Part of a small language model's weights: 5 heads of 64.
MLP neurons of a small language model. Each row is named by its layer, matrix (up: input weights) and neuron, and shows model dimensions 144-239. Each number is 128 + 24 x the weight over its row's rms, rounded and kept within 0 to 255. Numbers have three digits each.
Before each neuron's rows, "fires after" lists the tokens most often just before its 100 highest values on Wikipedia text that the model never trained on. A number after a token or word is its count.

fires after: " " 51, "-" 10, "." 9, " \"" 6
L7.up1489:154114110141111150090103141120156133115123115138157151137150119126131135124104124134140128202139116159155107117099131127123112129153118122162109087124124080136118173124150151122101157132108099109129092129139127096160114117109136129163162129092123123116118154137165162129156131153135098139

fires after: "1" 48, "7" 14, "3" 13, "8" 11, "5" 8, "4" 5
L5.up604:119150128120154124072164124149129148153136116098137140128124128118100149076168171119165143136097124124097129101158125084101128076144148122135138139137129147110146124132106093115177118126107155125155118100146128127150137111122166123098129135106127168072135113136118104082092103127141154135

fires after: "1" 37, " " 16, " re" 15, " \"" 6, " non" 5, "2" 5
L5.up590:089127129154090090125063137162088192179125117165169192089168192139119126156157126121129120150140141125126210094135119156158100105123129089183145159137121146123145159141095082134122138141096113169151141134137157147149139109122118128139152104122132112176162079131122122108114115156133138116

fires after: "1" 19, "2" 15, "0" 10, "4" 10, "6" 9, "5" 8
L5.up335:121103110137158124172115137136079117119103129121109154139145111114112149137097137138088179124147157104185128142111161126134182153128130093075135130152145104096139155113147123166135145151127089095145084144200152115110107116167095118155150106096142124126177120078117121146148111117176086067

fires after: "." 63, " =" 12
L7.up121:105088117111134128180109178157123144140143162148105123150130117089118127160182114123140153137112185149139090160110127115094152088104130121138169099128168119123092111143155092165147174103124146116137105134153113132098145136108122152122136138157151097115151175148089108121089141137151158144

fires after: " Co" 32, " co" 26, "un" 8, "Co" 4, " Ch" 4
L4.up1182:137155128127126106098145109116093125127189093135121119102124145184106090145103146153163138184071133143128151144141158091095147106099140132089094155118125124105174150100154212098113130131112149154116129146140141167156118133178135119159127150114099111122176095123185102158135119145133124166

fires after: " " 47, " |" 9, "s" 6, "\n" 4, " \"" 4, "-" 4
L8.up1211:100152151165148152156118114118098129129153137112145148128118129113125101138125116137097156135123133162128128143139132141131130155112142068092106106152113149141179102136111110114143083169155134180189121150143084090116205147108081159120121122116101065176118150099094140117140130146132101137

fires after: " " 38, "-" 7, " Sir" 4, " \"" 4
L5.up617:088181129145112149122127163129094102125093130132171165151148131127154102156093118109130104152132111117148132137101137118112088149122121086112088118146121135123156136150122112125113124124107120138176073139125094096088130143068074125108111077108120145181152089082099135089093116154135131146

fires after: " " 69, "0" 8, " Inter" 4
L4.up107:114146125146122145111077143110123142110187122143111168118124138153138159179103078131155103097132116134150106113154131154141135127122111090140126099139106132148082124154137132145197145120127153122149087096117146098098107185146141109121108138089128167153092139140110138094156153095099170131

fires after: "\n" 48, "ch" 5, " his" 4
L7.up100:126130118122142105135110101136100130144195094143148132117151136130069114149142132103127126149105141128148077152139104155153132149138117147109106130173107086126156076115117159097092111115094116146152148110151118126126142130142119129142093091107129148104177125103124109110152143107139119094

fires after: "9" 47, "1" 36
L7.up985:124147119123127103133137158160132138163099132119105114103115116130132137142130163143127114128169125122146110140118141101127148127174125106119133072174139080152126096148127109108113113126121139118083135139103141136152127110131133129146072101085143127121127127152176112151101160153136146133

fires after: "8" 18, "5" 16, "9" 14, "4" 11, "0" 10, "3" 7
L5.up1472:085150148093163160152154134130145040103118176102156097174165147114088128106163127129137176114112153112107054137156158106093135092126162148100154117121197165179106147120128152164105098159131139149149121151113106147117129106121164119104154143153139138141130117167156118130131127109155118150

fires after: "s" 25, "2" 14, " that" 13, " for" 5
L5.up483:125122106112141104149123170108093152151053146096085171132121127100131131109109107084162073096171165123144149162116109134108134102140132171130156125088137135102121190118150147126167163126116072122160105099111103135144126112132120165158104080106157147095098143144121115098127135087163103102

fires after: " " 45, " (" 21, "–" 6, "-" 5, " −" 5, "1" 5
L4.up1304:107128145126109121168129150113112177172089081138134100135103103165127144125121138138096120092154135137158126149119101195155138141146125099124128110147110095095130136128093106097134128109111149111117154103178169136146082120107126086131118095112148160143134118135104111118124164097146110120

fires after: "1" 36, "," 24, "0" 16, "9" 12, "2" 4
L8.up493:121127134149146133151118129186142132166113099193098151109112121153110115177150145118098114144149155102138117147133152103134197157145109130123129148180114144121121163115139078129095122140119128083107124140089143155130112132125156130162141125121152151153126137132135163125176145128154130140

fires after: "1" 20, "–" 17, "9" 11, "0" 9, "\n" 8, "|" 6
L4.up1338:106142154192124136151095121147130160126119113143140114150168125100128177113140094132106138088153117163128077127157127108149127083168091155144131122130075141142106073125156104153128104069112126158124123135137140097127088152136125094136135098082110153172103107141136111103111090162131122143

fires after: "," 18, "1" 15, "8" 9, " New" 6, " |" 6, "7" 5
L4.up533:093131101122139155118091135164095170158145121111173145119093104121160107119169089129176128111120113129150126160138073114103150109111172095148099101129100152127130122137088121117128167113116154122109121100096114127107127130134156133133149119155124131094128144178125136098089139123116112170

fires after: " co" 30, "Co" 12, " re" 7, " served" 5
L5.up1344:133151083077110140123134098132096111126131093092116112109104157132125121143099118144125122145119111101145176117160148122127094176147158110141131114135111104094118120124165151102107126146166158103117113122148100141143111107148119100119119117108108122096163146122162108100152130091084173123

fires after: "1" 21, "2" 14, "3" 10, "8" 7, " (" 4, "0" 4
L5.up1481:141150111143126093106122146156119118133112127076117124127103114158111114128108124125118162128138131152130160157107155133119118118109103100141111171166124116148133106137160114106174156116143131125117157137119089142116131146143186129161095114127146108087163112173126115156094121160130147101

fires after: "0" 48, "2" 46
L7.up270:121142097135111139146126124124150126156161068155114151134080085139129137109075105117134143113162127115148163129097168067135106120103112146158120108166138146133146121157186049142150162126132139141124074117150139179135127141127122150152105104142084096155160116140119121156100137152099132126

fires after: "9" 32, "0" 21, "s" 5, "2" 4
L8.up1544:100101123128118117108143137191129132115075141143138158121123107126100105131134119135105141103155173108135130135086138099144140113110100083119102132161191162161141114140133109080075145146132111122121158125092152196139150131123154161123126132154125104155159103121132149136116165173126123141

fires after: " |" 29, " " 10, "3" 9, "0" 8, "g" 8, "5" 6
L5.up1143:151170108126114129104148142132153112165164121136161130162139101162094128151096113141205137150196106123129077125074132105148117126121114117138123120113137117124076111138154153162136145090129156145155129110159116141140148103129111131131091129101113141081128154106092122140128131134132142135

fires after: " University" 20, "." 16, " U" 10, "we" 5
L4.up726:138141132114141151145123116146135197113118136098152126098125122139122133120157110134128135133123107135080171166135135107113128135158098149108179144156144096112135151161123102109161095125125154127122078123101118135209094139131102108134154177122129086134126128116119150145141177091138101162

fires after: "0" 30, "5" 15, "2" 8, "7" 7, "P" 6
L4.up348:144141136121153154158121102138137104153194142115125092129123100092123139125158132153129127121123129133153096133176071074102100121143132121108138132157152155175177125126127106130119156121139136137121156144132103093097108105092143113142163092098148145170115119150126172122122169158112092120

fires after: "," 43, "." 20, " and" 5, ";" 5, " of" 4
L7.up232:144129155115077155146140077140112146108163127099136119113153157133103127119153113099153123105112114168118066162128097103130122110183142136167134147145113116144123098164157121125142127104116100170122120149165118129126108155121137129153094100138109132116121154181107122127126123125080104151

fires after: "|" 37, " |" 29, "2" 5, "0" 5, " Set" 5
L8.up701:120083140125142127115130142173109141133130133133126122160165140134104158191153128102116140096148136124132114098118131092091119103168160139135163191125068122133127157105099157147121140093118162108137142118134115103128164076134086138112118102133132145133128111125115132135115151143139126098

fires after: " is" 21, " a" 12, ")," 12, " South" 10, "," 6
L7.up1094:162087146127103130136134124130129135092118144098112122139157109133084109136119129131126169119152159123139131116178164171095126109158111096099107120135097131175115118117078131143139095146152141113114137180107139149116100135142106085143110081124127126153148156111132124111090104072146160156

fires after: "0" 22, " " 21, "\n" 18, "-" 7, " O" 6
L5.up866:104175121149092145096138098128128164154182079105102062176100138130117119153147169106114160101095122160067130143157131077147145132152125119126117101084167115092131114113140130125127160123169168155144137148128156134133100173093174092128149126116126112164154121109152121106131163140124131174

fires after: " in" 28, " of" 9, " for" 8, " on" 7, "_{" 4, " dis" 4
L4.up1093:136114132140088105115117108134131119134129155131086129115115113109130119118153108126142119115137090174116131123110121141100126146109124132145121128157117150123117119119123156108115131090113113158162103115162112143142122148094111138153124058090122176161133128116167112091157123077166166154

fires after: " Co" 14, " Mo" 13, "mo" 12, " co" 12, " Bo" 12
L5.up1464:170176125144152163145164130134096112158152092120125084117090164103107135091098118162104115149125134152146145135132115124095161116146108136135122138098126148101117101144174128077115132157137127155121155159119127159099141146128155103166149087104130110168158084106166141116094182198140119129

fires after: " " 49, "|" 12, "s" 4, " |" 4
L8.up403:139134132143156159124065131163118124139116150127156103126148104135154122139118095150158123095147077150095109133129107130118098139162126098174124100165165146180154168123140115151132148119126103156125160151111111152139173114117114124139106103133160084158096134080113152090123106115135155096

fires after: "\n" 28, " (" 22, "Co" 12, " non" 4, "===" 4
L4.up392:080116117161126113120097120107113163166114111110155119138098122106104146153129128135156121138154116154146143144122122091148150124154124111119107142149151108094141119168119134146125171145114107112140143136128106107171110162103118108099128069158082142120142107117135141130140112081106142165

fires after: "1" 92
L5.up378:141106179120135104084115147152077172166138065131124141111148147137125145149116107129107131117170116134173140101098136112171121157104140104121119125164144102136091122161079074091150138114139109107131119148143139173140126106174136138137111096125122141140129111116142129124112127134198096115

fires after: " |" 33, ";" 7, "|" 7, " " 6, "1" 6, "3" 5
L8.up228:123099130162130190162093134181107145155117121107155128133172153112151164123113101173180142072190138132100124120086099069115132117117159143119127105151116142107109150126072158131145124130132147084105136106129121146142157144142147109123166127107123134154120143126149151114133126124122093115

fires after: "1" 36, "2" 26, "3" 8, "4" 5, "6" 5
L4.up147:153129139130126144140153132133159122139147115138095145146149129129149144075124183113131149108120138119095146132199161099101139126090119122126149134143130169166150138077139133121133148147092109153155160117102071154119139128142143141123145120112128098121122110153096128105124118109145135123

fires after: " Co" 30, "Co" 13, " Fe" 6, " Che" 6
L4.up1079:112142159153134164143142139146124108072141099148133140100063105114123120109159154183129158130116137131150099125140145117110120112108100117122129090123116093113151126125121153139115119123103197131101119147131106149133105135156103125125120158153124105132153136092125137153152124183147110127

fires after: "," 34, " as" 14, " and" 13, " with" 11, ";" 7, "." 4
L5.up178:165121115087123169080177120138157123165096123104102106143078170090092136111116124126087103092123151111094118158139113108110104112152142106147128143112132106092101165175107103107122153127111144133147136160144137139098151138137117126124104131107125126152105136126158141174084143135105134142

fires after: " de" 34, " re" 14, " " 6, " (" 5, " De" 5, " St" 5
L5.up542:124126126118107175142123139119101167151139125101148116139168091114128134120113094118120157122096126116105105123138128159124136145061118079135135136114141115115119133166122106130126134087138105106115093122133149150163166169116135127111076109107131123149121111116118124103122140104136083130

fires after: "s" 31, " S" 16, " A" 8, " Z" 6, "S" 5
L4.up424:086174158170123149117151141119091086138168109088127146175133149111167151150163107123119121128118108087115162169136115104101150152149135133125146120130160137118146153126170182163123140106109066117135121104125103100145133112135172133114140105130169193113094122126089069125146173111093118134

fires after: "==" 39, "\n" 22, "===" 9, "|" 5, " |" 4
L4.up1134:127122124142136159157107143145148134116105106139114178160138102117176164122118119119086154115094124111080087107100146151158097131150153146136085120093172140084124123106151132096123111174170139116102122129174131110141156123139137110141158121104158168159145118133124131122133119153126115107

fires after: " " 60, "1" 10, "s" 6
L5.up290:157108145112088151145088128116129128161146103174081151120104131131141157151125143141103149151092130170108102119115106150110081153118110100133130114165145135142130147117084121149136154124138113131117121132120129170130128122134148157106149126131109095136153162162103103168143102098140086146

fires after: " " 80, " (" 4
L4.up1078:124074121178082145156054093132144129137102115112120117121131174137078121185111167157144136127150116163132142098113112084158128106145130073099123110139133132104144122131124112103151169120145175141100130132150108163144146149173142122137137174134093167132145121107124117195120162164122168103

fires after: " I" 26, "T" 13, " T" 11, " O" 11, "O" 6, " Po" 6
L5.up1121:175150118170092145138115115149107131107217106127133152123149099118128119145174100116098099144112157109159142139128120080096106097139111157125130096128167110132158111095127130118106153103137127140197133168121112130144101098152119099161139111132106124135106117114079155150138131144142132111

fires after: "\n" 51, "-" 8, "|" 7, " awarded" 4
L4.up797:131175167150162155119119141126086115147089124165150111145153122069172140128133121119131109132098151147083109162179090135120152122174124126114113179106129116120088151087127153150091122136086134113109112108130170122126114147143098109129105156170145099121181111123130134162152093148125113102

fires after: "\n" 39, "." 8, "," 6, " \"" 6, " (" 5
L8.up190:107157116138135143122119144143089176145114135135136122131128131121144118168162123150135129076100147159103065137136113136122125098108125121119149151108128125151109163137097093121161178113100110105149121102116124145124134176141140138146129153128111153123166121126114141134096130115107168124

fires after: " the" 32, "==" 18, " " 5
L4.up6:127129104147096107137153137107138086150143129097148087118098123073144094093173113107115118176162128121136145116138148113129076127143169125095117092120110114112140103110119156164105127134144150145149140152120130119136141168122175130146119145146128153127134171161143138144107135101121146152

fires after: " " 53, " of" 12, " |" 4, " in" 4
L8.up1284:092152095121142122161138126158138140121132155172069153136112158128091121150119116127128105121198139178099096089160145152118096117134153075102117118139102161119130145143097086126197147157129162119133104136149131118152128090112113172137144118138135158138115142097121152070131106165119096087

fires after: ":" 42, "." 10, " " 5, ";" 4, " M" 4
L5.up911:136137086117129159113115143151156170122160133125127140149112166112085120140123127183096133119157134153160145180103080149097144145115121147104170092145150117125110120130136121128111116103126101099146087094150122149097154125110131188177115088086167129153161164188122078154171148119121159129

fires after: " =" 15, "==" 14, "===" 11, "P" 10, " the" 6
L4.up928:102141126121108154132157083126145146094133154156121111136171122089095137115134117114095127142133134084100136163138138085153129120133156138110152133163130136101118107106125159179107178116124124207133116150131086132113179155084152171156121117118159150131101095107106141095128125117115179186

fires after: "1" 72, "2" 21, "3" 7
L5.up476:112167119121160117117136154141096122144159116149128133108119127162127162124122120135126145122165129137152154096084109153087104127133072135133122133144130118098135042093060111099157151113126112172138135112155130092116179147097145160155152101140133085112151081164090133140129129125138106136

fires after: "s" 42, "y" 5, "der" 4
L4.up1408:131137109126172179127125117138105134115104081115121112187124133107118132125125114087113138089150151169132175118131127107169124145148121112111182106126099154109131138119149105169153148163131128129123105115104124161148130125118145144117103133084140144127158138141114112144152169101118121119

fires after: " " 39, "\n" 21, "." 5, " and" 4, "==" 4
L4.up1592:116103102135117121115107110135156100112107145121129123135081149108165095107123156106101135111096118124084164127170138144136107147156164096146133118110096088101113145111148108142151127132159157109132148100166119117131132157112131111114131148153132144127169146075155155125144094158138103135

fires after: "'" 35, "\n" 8, " \"" 7, " (" 6, " Hi" 4, "3" 4
L4.up1138:107111116170136141163117144122087147132161121152134120158086167090148160128154152134178139103095135145110128155133146117115104089134089188107162110153127103118153120166085088086134154119124130116129127149121168142156125135138127138085133126117122130127138076143146171119125116094130154105

fires after: " " 45, "|---|" 4, "9" 4, "|" 4
L8.up3:134155135204052146152126170145081100127185105089141135132139110145127155161125164134148092110123114156101138100117118121128185105116133111145128115187157129114161164102138116146140147121132131145126131118167147167128110150114102111113090089131153120130124148101171123111121122132158141135

fires after: " " 67, "–" 8, "\n" 6, " \"" 4, "9" 4
L8.up106:134128105154147113113098140150134115160128094166137149131121167155122099166124121126141120146163131160173150148102138106152140089066124111116112124152157101108150120143116091159124109088122122117129077154140099096163085104133124132113126126116144108144123154095083137149143133142148150105

fires after: " |" 48, "." 8, ";" 6, "," 5, " that" 4
L7.up911:131137149146153136145081139103088132150132132114097132132116157130110150102180155149160111164125113146125116104074122097117135136164198129122112172125124118143116160136098123088137075145099173156106100117095115129142157138175157093151140086117136091155102172190122146138155127126100133142

fires after: " " 82, " |" 12
L4.up443:133119095129134112149093126103134096104129153132155129091112161139107102122153102112099126142154141178138159090082125101160106140154128092134082116166127161120173093108156111111140135123141118150147144106112103104127111201128113122158125110100118115148162138105154139184139158122141163154

fires after: "-" 19, " Al" 15, " de" 10, " En" 8, " El" 7, " " 6
L5.up1509:161132124128149100102168121143121067149162121161128168120112138120129152151124077112127097100139120141141181110129140126135111153103105105115137119152128104135151139117108124110134116149155114129140125136105080090159148121091095116141122134108137126148116160112104129101126139106102117118

fires after: " " 51, " f" 7, " J" 5
L4.up219:098142101121084179080122122135129130176188131136156142106127122129161151161123140139163118138136118150129078140093109164136111148128082128166105112133121140111166171136105134115169176098125115153124084134111110118139145124126128116069193166137110133095120169133118156105163121172135138123

fires after: "2" 14, "1" 12, "4" 11, "3" 10, "6" 9, "8" 9
L5.up1235:131122156138144109124083107127114166150109127148106146101140115122104125095108129123143130101143123150154202129124139087121120108087113143139091096147079177127157148059143129144134155101157100137110174122133141124151128149124125122159156115132103115156144144133109143130122114155127169115

fires after: " " 59, ";" 6, "\n" 6, " (" 6, "," 5, " |" 5
L7.up1176:120164131146144131144170159113070145146128118117158131124107118120088134167155108079132113133118096156130114107131152105126102105143141117131101098121150138109121117114110140127133130137149127132186137149130123112151121135128147094119147113125126132106180142113105164153113134116111138111

fires after: "1" 35, "2" 25, " " 10, "." 7, "4" 6
L7.up670:148141127157152159106096142101147117165139103115130136165151130175120105106170134088103130122187139146124171122090103134125132123129149123120121115160148101091117176145112105116147146149113123117138102114139141164171134144145118098117093106132135129121174117076127131112131137155185136129

fires after: " " 50, "1" 16, " (" 14, "3" 4
L8.up849:121115104094132132144113151095053134138128139129144127168099101155127105149119104130156171092074158115151137151179162141114164102109129092141139122131103120157133147176091123132129131130104067103128121119096142116143161178100159130156132171109096105126112122153077185148097134129128139095

fires after: " " 61, "-" 18, "s" 8, " (" 5
L4.up988:100110163156115106138110110151080111173144110156152147087087140127166160125134146122161128119149101182119128144128124142134088149121104099141115083150101118102141156095153139122121132117162106150140128094126127144119115142097125095136111116156140105143096136113131160149165154156130113129

fires after: "\n" 37, "-" 20, " (" 18, "==" 14, "===" 6
L4.up1564:087151130123128116080114111123125135180134115142147188136137087142119184075100119132105167122122091117144128121115145103134113096119151148137159125120117110111153131111130124121156099141095113086124161103165113114088123121148111148106145144162127181149124107117094179122120136138144123130

fires after: "\n" 24, "6" 8, "7" 7, " |" 7, "8" 6, "5" 6
L8.up1506:133143116123066107145071128128129112171142161123111145108181149090158131111119192169094137132122126126105149109106098117128118148156126107106159131111128121121087093104151107153152137128116105093130103130168111137139149133160083098151099156129136085159135164109117097152164098126149144141

fires after: " " 18, "4" 15, "2" 13, "3" 13, "1" 9, "6" 9
L7.up472:118158130114150100179140134101136113166145121147134130141130111187158144123110138101144139147136093167148104098164138152120129118102155133153104135165146162111095113105120071086158198145129194128067128118149162105144147180125131099131121107110106081110151117152100143143100112074132150145

fires after: "1" 23, "9" 15, "2" 13, "8" 11, "0" 7, "6" 7
L5.up1409:090132106142086127137124121113116149119149161110120162128200101124126150131137079134159128130124145135151116121168135110107142137103106125106122120183113127124089155160127142143124152139111104131166093126109129155144131149115126127098122135128158080144166174172119141144117112120125149154

fires after: "," 51, " was" 7
L5.up1571:126109117126121164139164073094125171133114129132111088101145138097086157099124139142164130138113149160120115140106136145150116079126129142122132139119127139082123085134128158119110141163137130142115063170112154146121123125117145136142167097101135160172108181141127132100114117108164135165

fires after: "6" 13, "8" 11, "5" 10, "9" 10, "7" 10, "4" 9
L5.up1448:117150090136145109111118151146097097115158137091117142121128129077100136107165150131109125140132114122120120125135114068127096139154140123124092115141153196129119141112107117129128142122118132140133162172177112157099114104155135113150130152126108108123154111162124104124149070110129098114

fires after: " " 44, " and" 10, " |" 10, "," 7, ";" 7, ")" 5
L5.up1353:069110124132076140158070114139105119143152107096130103142096144124114153127114128126115092088119133149132110113151170125142126115163124084095118135161131110145091097139140094140101137149173146141118162125161153064118145096144118118136155139182096135175153107115098125075131099099103154131

fires after: " was" 18, " un" 17, " as" 10, "^{[" 8, " " 6
L5.up738:128126117126156113142122195126134106147140122121114167139146142147152096127133120144135141088154140087157121144174153150106158160151111148141106102124139102173155176176120097139128106142136103142139077154173125163170166102169119130145181147192131129140172143146126097124150112108092092142

fires after: "," 62, " in" 6, " In" 4
L4.up842:160157141103142147163125158124158157137081115127136110097080107140068170124108098140109113128149129132171124131140155165168117123121075104131139130120151123126113129132099105088110109111183148070104123112120161134144108127122119076159133122117162127168119149126082140090117132084132132145

fires after: "," 72, " " 7, "3" 5, "1" 5
L5.up1516:143121119169131121107107165155083164176143118125146163119100168130109135160123141133107126130203160133131049161110117105129122142135132110097132102195120147116131153159153127150117129162141157109073127163137131090105087139144168143143145133154136079120143149168092137119160133079132071096

fires after: "1" 30, "==" 21, "2" 18, " " 5
L8.up1207:095140082132148120130145141140101154133159166121118155076160080128167143094117137128170124153128102128176157132143159088118149089130117125138120098118083161117123144087140092128147170109138138159144141151136180099083175114100113150163135117113134138124127133098130142136136137119147059103

fires after: " |" 41, " " 21, " (" 9, "6" 4
L7.up612:155118189149154141084137139150127140118076156138158139119130142102147138088106112150114114128166126097113078125141138106133084091181146132129074141154161149123166144078135097137139122144133112135135118101104128147136142126115119117159160120149127081110153147143079109110160130153124138159

fires after: "s" 51, "y" 4
L5.up1397:141087106161167104160109099115128109130130149124062124173125141119116145140159117112110101096138112176130165119152134126082089153148152145154157141135138135130169139127138128145140127156092077112137064110104135138128106156142183148139112150120133123080104148179122100129118110145118169089

fires after: " " 46, " |" 13, "4" 4
L8.up996:087136120146127143127145151164142153160143143155125156092086099109132127126128101177139136111126110159152113126084109135126107091093103097119111130127108108100134126115115100111123129112139111124094105093139148151136135146100150145113171141128140155136092211108149135127136145128160129181

fires after: " " 49, " a" 4, "s" 4
L7.up1598:099106147129139142151152137115095146181186116181117092147160103067101133110114112111132124117125128138106085158136110157115118094120127123111117142108142175129137152150093137106142174139107086131086122113135136103124178133090097154119127151110117123136124149100125129189131134120115137119

fires after: " " 36, "–" 28, "-" 11, "/" 7
L4.up531:153164149119126175137132129145111151120100113211125071158123136119133120118100140153096119140118159159153139146075091163163164089149154067113138097108130097080106131169087162124170106141124145125125101135165125098125132106104068108108119148128133148140149111101131145135135123187160152136

fires after: "," 26, " in" 13, " an" 6, "\n" 6, "In" 5
L8.up89:145164153061143156153126130104082136119119129096113138066119130139127166137124108113113149132139095140119121131119133128136114129105092112083076102139123153133140120098140115158120124118161151120152117115099142129128144147151113134176101094074184134099167147109127103145107155093136139108

fires after: " |" 55, ";" 9, "," 5, "-" 4
L8.up1156:103068142116141143116131148130131084161149118132125137150117133122137188151111119117173117173158119135167124124096145142131129097159202109147101155138129104139153131137131156106120136092129132169137157115111114098118153129123083119126149140077089145192104126116111169122184091124131130107

fires after: "1" 23, " " 16, "9" 16, ":" 10, " (" 9, "–" 8
L7.up0:111120117191134142145142170120118139115142088133164127123119129118116149179134137146122091121126113162146084139126093145090174123177149148156123083124126136138120132094082112159109090125137136139077129133120152165144109130099156120131136137074098109180134150077144170123152125180136102114

fires after: "\n" 84, "|" 9
L4.up127:123126129119137090133135080105092175128108148123160130133143110155115183181125141135094147101095142142158109135168115103116115103123122143108128124129090129103137135121121120117114146091147157158161112165135137100118140143117109132129122090117173110077172116101138123149100122125131084126

fires after: " |" 30, ";" 8, "s" 6, " Con" 5, " En" 5, "em" 4
L7.up682:124128107115138139093111136131133129165130133165146161114159110095117108178184127148104138132163106160137116107120102110133113127172152126151131158094155101163099116080127119170128149108117080125113110103139101117140152137139140129167156129143103085122117112115087121088169136122159165090

fires after: " " 50, "1" 6, " in" 4, "7" 4
L5.up1123:120084069134141146109128112143077117146154103125088138136111133139106115114160123107109117113123155105135159118147150132104118150112122097129109101167130137084120113139097100101153123138119126145145143152104087117173142152118155081112190129132100089151117125146140179114164160138103111131

fires after: " |" 30, " of" 13, " University" 10, "0" 9
L5.up296:127113125094127094156135102148131088131143107127156138133118156146120121085139092121164117142167135150124151094127124135140122131096103075139139117092122121108180149138133160167148171110181132139139140153197160168154113113169098100136103142135120139147116119141104146114154117171055089126

fires after: "9" 33, "0" 27, " a" 5
L8.up402:140095105113147134148162164151105129125149098158069122102104114121111140157130121116118142136129134127121141165112149062107134132137110085121177144173126144118140110130137116136110180098087112142107127126142150149161139078147120135162086122139151131112166123147105144120137162176152144139

fires after: " (" 54, " and" 12, "9" 4
L4.up1019:098137128111126125094128113128096133116153133132110154134124155104121148154140089121128120123139133139115131112141125096124107084139119127121104148113127123112115154159178097113120129116106146155099110127118136103126120135136121140145126189125128175156132126125113167140136120101086128144

fires after: " |" 25, "-" 14, "|" 8, " •" 5, " " 4
L5.up1088:118131138115141120159136087098107143116132130153128138120122105067155156135150136111114127132137148126079146160165108148113158095156113111102068131116092149118110116125132108171130106136109161169162103112171161136169133150138147117148122108102119154112159090133143134146151094111126099146

fires after: "9" 21, "1" 18, "2" 14, "3" 13, "0" 11, "7" 7
L5.up394:090127108129145132146159123140150127141156139161104130131117140099120148147107144136142152141193137159156096130171147099049123124171132167118181121164144197131118151113136092137119146154106151126088145139091104128115159153119104094143123120114142140103120131162126148066090142131118130169

fires after: " " 92, " (" 5
L4.up240:117094137105132152126154107113107133137168160123150178109138178141129186146090103088171140165160077166117083148109106162144087063128134127135107094153135140100145100115106139147103120110109174127135115110151165139141116153112116120168193119126140131123114151114138156130146129106110134161

fires after: " " 42, " |" 25, "–" 7, "1" 5, "|" 5
L7.up486:111128143136163100088130126157125167147135107119109147144107094103126137117141101129165080080100152157108109127129106162130129063112129109148129146096124138148178137125138120158137137154106093122098136158129165091126134152096081147151116113105117131102124117152145163146177147105143126159

fires after: "-" 26, " (" 23, " " 12, "/" 9, " oil" 6
L4.up1534:094112201108124108123060107140097128148151100153135181139177106111120179103098119136103106101141135137161150106092147134120163119162085085175140115142140133116119139166112138143129125128121116153158140100107145117155158124161098140127106162145166139168093158149146117166176139122129130093

fires after: " of" 27, " to" 11, " for" 10, " in" 7
L4.up81:107137114157134107128130130122140105179096119094090131142110133141119130099145133162114093133108124152079092121108142136101101129113123118121145131151085132117134156125114116139144142112145129096122119150166105126120145121132128142136123148106150124147128101166165120134144070132164134151

fires after: "2" 36, "1" 26, "0" 9, "6" 7, "5" 5, "3" 5
L4.up1480:072128095108133093121112167122113123122124112117082143152148111118112149125151147133138152113108103141116055149171176169115084140144115151109154126134136186165106096143171129130107138135158166156104110168121105134131163112081168133128144125148166107108109111131102141105133125149087113134

fires after: " " 55, " /" 5, "2" 5, " (" 4
L8.up1058:141124143139152121106159126145114142145142097100140141155113112151129149078146133102119121123135142121157109080081150112139157149138144087131121105169163139086107103150161140130136167149106132116133098171154129107174155147125108110142129110116134087116134149108110146143110098099140151130